python train.py --n_layer=15 --d_model=640 --n_head=10 --n_kv_head=5 --head_dim=64 --d_mlp=2560 --vocab_size=33273 --activation="silu" --norm="layernorm" --norm_place="pre" --norm_eps=1e-06 --positions="rope" --rope_base=1980.0 --rope_fraction=1.0 --qk_norm=false --attn_scale=0.125 --bias="none" --tie_embeddings=false --parallel_block=true --init="trunc" --init_std_qkv=0.0208 --init_std_o=0.0 --init_std_up=0.0208 --init_std_down=0.0 --optimizer="muon_variant" --lr=0.00797 --lr_mult_o=2.0 --lr_mult_down=3.0 --beta1=0.93 --lr_head=0.00603 --grad_clip=0.5 --warmup_steps=200 --schedule="wsd" --decay_fraction=1.0 --decay_shape="sqrt" --final_lr_fraction=0.0 --batch_tokens=65536 --seq_len=512 --doc_mask=true --train_tokens=711100000 --steps=10851 --dataset="wikipedia_en"
MLP neurons of a small language model. Each row is named by its layer, matrix (up: input weights; down: output weights) and neuron, and shows model dimensions 352-447. Each number is 500 + 50 x the weight over its row's rms, rounded and kept within 0 to 999. Numbers have three digits each.
After each neuron's rows, "fires before" lists the tokens most often just after its 100 highest values on Wikipedia text that the model never trained on; "fires after" lists the tokens most often just before its 100 highest values on Wikipedia text that the model never trained on.

L3.up1939:438491448450549451411498474470501613458432567454520508390386532578514457504463458440511529553509475525453448520556544561502509477541531523488454478545514462479639479428410445495541497408545447541497452526487531562500456590518548538439483455486463575559330520384529430561475522489450514552
L3.down1939:539542444529450456500472453452525585500440552425529555421440497554467492549488523590366452548566497498454497577495485472424497475496569438498538491648474535459510552446509390461488544542507491485512458536516502489413463566530443562485560530527507515523528509460543467580489448555585538584
fires before: "==", "===", "S", "|", "The"
fires after: "\n", " U"

L3.up680:510473537518553467453467547430559537562499527488476572518549530403571504468505493493501465460491572518486430464480503485487434462539561445532526517459458567412506519540429472521457391508432562440510458426437472549494460514456563530537549469490437486499480445460500552525525549471562507524
L3.down680:445488421447503441500492496438438476604479589464493570494462532503556500384547426543441454472530496487505459538416584399476506505497558477523601493565527599454486557488535458501397526504494544493490465540538521502581504492492553539508565527455482519509424519482559476486447543519526514525
fires before: "===", "==", "|", "od", "="
fires after: "\n"

L3.up845:472524449595522463523505535512517473502552418454497421451461673599561503524546469592531556461559483498457476547471545415430574474525516466627588419505552552462533540497514518515609532566470523469534472496440482484502597537509555558483470456424515564569425529521575484513467493553473437418
L3.down845:527508472440471497466476523471438458487564501472548502517483482505542495458530581393466488462424479455509467600612489469580461562462528460548526535486472485529482548423505507488404491427568495501481568458523490604414535452542564465375516525452461550510533528522610499544524476425487501473
fires before: ".", ")", " |", " (", "″", ","
fires after: ".", " (", " |", "N", "′"

L3.up1734:529467582505511513546470573509544538496462488499524399566531553406530421428543549562560529520534530484451466437464515524441479533440455455488587507488545415507560525444552525518430434553444542511516572540483503509476520428549573523484526490469484518488588524513577460471428442588492532459
L3.down1734:500537465560578477448540575446567481445511479554489602490470522445512521515570496475508515466569475613449473480516423483524512514508530539478513472532511522478559456531417560513493435494521490477466495553511528527462441431429524484616454441549545473493574544465537551439504519425412551436
fires before: " |", ")", "/", "."
fires after: ".", ",", "9"

L3.up791:467488523472487560460486505574570359548469475555553527455490435514471486521484522528652519427602502546523553533555484516524519520503561529508503473441490502518494461644428479565520520505507472417448567492466514467482474486500520492501534506378477480516448493521581488549484474507514510505
L3.down791:467482485478463501525556536478512571509506565399570501515610490453469577648538490438530398480459490505519525572520565490542562471457488526454474473555444484494533504463560517450442437423461569468475464509481527580612505475536621463422538567535523544532489407409435490499599451547511485461
fires before: " |", "+", ";"
fires after: " |", "W", ";", "\n"

L3.up1005:478494466493570403481511499502507591513487558541517408490450486533584532505366513562424540574585374491457502547436575476493478467482450476490486428478456440536455511400506457519493533543605524531476464555434472541575492545467591463541532509470483408443582510517488493443500537550521448485
L3.down1005:476445467537493553472497488479496463580487496495600437584561523494434541591412503555444445502602396463461498513502497500532544472592457509566513488534546493526584560493432474487504481426520488502452502541532502436570501475491544527550457516570586492624485437427455515605512476490544393474
fires before: "–", ".", ";", "-", " |"
fires after: " |", " a", " L", ";", " W"

L3.up393:548585552454547563494470550511544509556595528500479453437528494413594562562530579564558495527557440483478592467381513469591489461416482398581558538463475490491538511495576366466417530562539558483423583492569595630485601482484405424498481443589555462448500476487560526604393564469472508542
L3.down393:502564460437592509571501576518502538542440475473517434547487516486473572488591396484498564481557579485476548507425487448529439514558490456575447534501480386534473573506580532505521479477562492536480499582467447500450534464457409528598552438443467480578425509616435541492442503434432582470
fires before: " |", "."
fires after: "|", " 1", "00", " 2"

L3.up2317:531493500429571556472541443506460558476483521448582521464454533518463503634443604480531391532484440499481425462625528546493533485513527464504453506511426525568371522435500441533554585593461593454452459478514567465586545568487514584448523490428520541519557535460556505556493463485496460553
L3.down2317:470459497522506483586451479460469446470546448503499467422464508464502547568449572493431432550648535483441462551587572490450591540529518469503516521507562374473545477574433563480431442431391440530515466550400492558471446439445482435430459481484497496444506570538525487564530477533609559469
fires before: ".", " |", "″", "+", ",", ":"
fires after: " |", " (", "′", " 0", " Time"

L3.up2228:539551572481547557517526591586468571544489427477520494462535492507524454513420472539482618485465582477462445458549494449509448491536456488485516501457477544490558566419463527503460488589477453502497614382482545536499416522440507480566431597506481553551455455469443464468459512525615482524
L3.down2228:497496503542474425508491546536544507419423399526527487560430446572558601531506498502433578469420563469482481472549468557535536543498503471492489551743447519545551521456518507500500545515482491436523521452351513410483393521519499529481553547564520506417550457464507529504532601507501498461
fires before: "\n", "-"
fires after: ".", "\"", " Rochdale", " Party"

L3.up2087:517441451497576521435495433400599443473526441602466556536431505593479466568519484559463439483531497461511475498546550417568558424507401464495504582507527444495468448459521500494486551515519608504572577549516442575395575489375569479539507500460489446508460472403399539390465556473463477500
L3.down2087:539447499502613468565517577508483460457474501524472529494431523511446470493508579526561495487430442484479563484505492426476499434524528496554435486676435477421451534540563561525454500486542580445537494488450534489515504485403557493551485416566523433482475442452516542532469444492518448549
fires before: "\n"
fires after: ".", " =", ")."

L3.up2500:484502504382469532402575414480439550422457498573520495627512530577598494494422493540560425453529459557459511563541470513506440503491517500464486437606514565488512494478543548604478540558393459543491457558446551537486522476543547544521445546459545539601448444465386517531465532479500484558
L3.down2500:539492554477583480550483459387524581399430543589498519553434563584584630519466502611486435538521528552499402499481551562549470467518447490547474531693469518526574469499514548429531504529460442472502512468484467489557559447536565531454490480463502589508416427485441466536502635503505465417
fires before: "\n", "="
fires after: " =", "\n", " ===", "=="

L3.up1264:467501549559512403518461537485631509481468511552479440481478451409490494440436415502479497484472476464512445526446669490430432515496480439483463512503434590523504487547365500543494491463400514513505505528471452498507500500416555527496478490454455497422558503442524509483404563445559485527
L3.down1264:459470463465488564465462452517534503541562530533527371489502509513586472477438496551471560566452547496446474421475526483502519457475494466500390469565454616577473470476506557550444462518536512465489441493486516542439492572582520455621481465429487494543468488565513414530484552479547452353
fires before: " |", "%", ";", "\n"
fires after: ".", " |", "\n"

L3.up1888:516559484504527469541504530496535550511411478493503537553537524485502505552532494464388507464554513500594506447493488493558490515452499523527547462462465512528486552481500555488478535513483499503413522619530544494562586481490500412535503504431517464598545502530526462502560592463473533513
L3.down1888:399500426473473484544518526495488577578506527506577539400498508504473495473580491391534631527479559434408483509467512472580534459515491530606594474541482460452596415460558489452581507516435454581378565460458555478525554422448510448475506470553488538542433458524562464534509553510460587470
fires before: " |", "ib", ")"
fires after: " |", ".", "W", "0"

L3.up2206:500499574559505469621495517550547554523531486447413593556550592459478540401473480530497448481547446465545462493420530495434520473443562446459528498464472466497561529516495635532528469437411596565606398485484517528521486432377558484488545623517530475464507448456516495521448575492449484488
L3.down2206:476470508552445517558548420409531515579512520564421603501471593425513451523445520500450539557521467610536445524401515407471516477438530436509447513516542493554560492514458474558557458496393480488525475529525510483634480420510537521432452466496531587471544514451479531545507501552480493509
fires before: " |", "\n", "."
fires after: ",", "8", "9", "7", "98", "6"

L3.up43:428460504470435501490537547464562464547485469532479504468557520612525493478539501528450558437561445564533610488481492500543541480454480431451491511550476478534527512470526476519552469464536448537505500471516448435550466565513521445519487334497417465623552500449525513496527537453561435592
L3.down43:503542546411422447552519451512517522540543447465410438490470535525439451548534508457573543554382546474409482493428494560469507492533564549574490497555385397559527540479445547498461424473548507482461525467525463472538513514548455567638515547399542554459474604469477541496479584490490459472
fires before: " |", ".", "\n", ")"
fires after: ",", "8", ":", "PH", "6"

L3.up515:515519509388478485473554469504548536495494541495411427589425550550614389524578506452525396545539497490495558486520426460484464455485501485513417576516522541573526531503471421524438541558497495477495383521540476467510495478509634493508466455541479477530495533490470498520454549457520524477
L3.down515:506498523575597439529440498486470546469379523556501511485465494497463461557460478592539506463477501485563509605467547483477447552453471474492498491466490536507535488455422468477476561397591553478502489448487473527531532574462547575542554454599482548479423389553506550472508456506557536481
fires before: "\n", " the", " ESPN", " on", " in"
fires after: ",", "History", " results", ";", " and"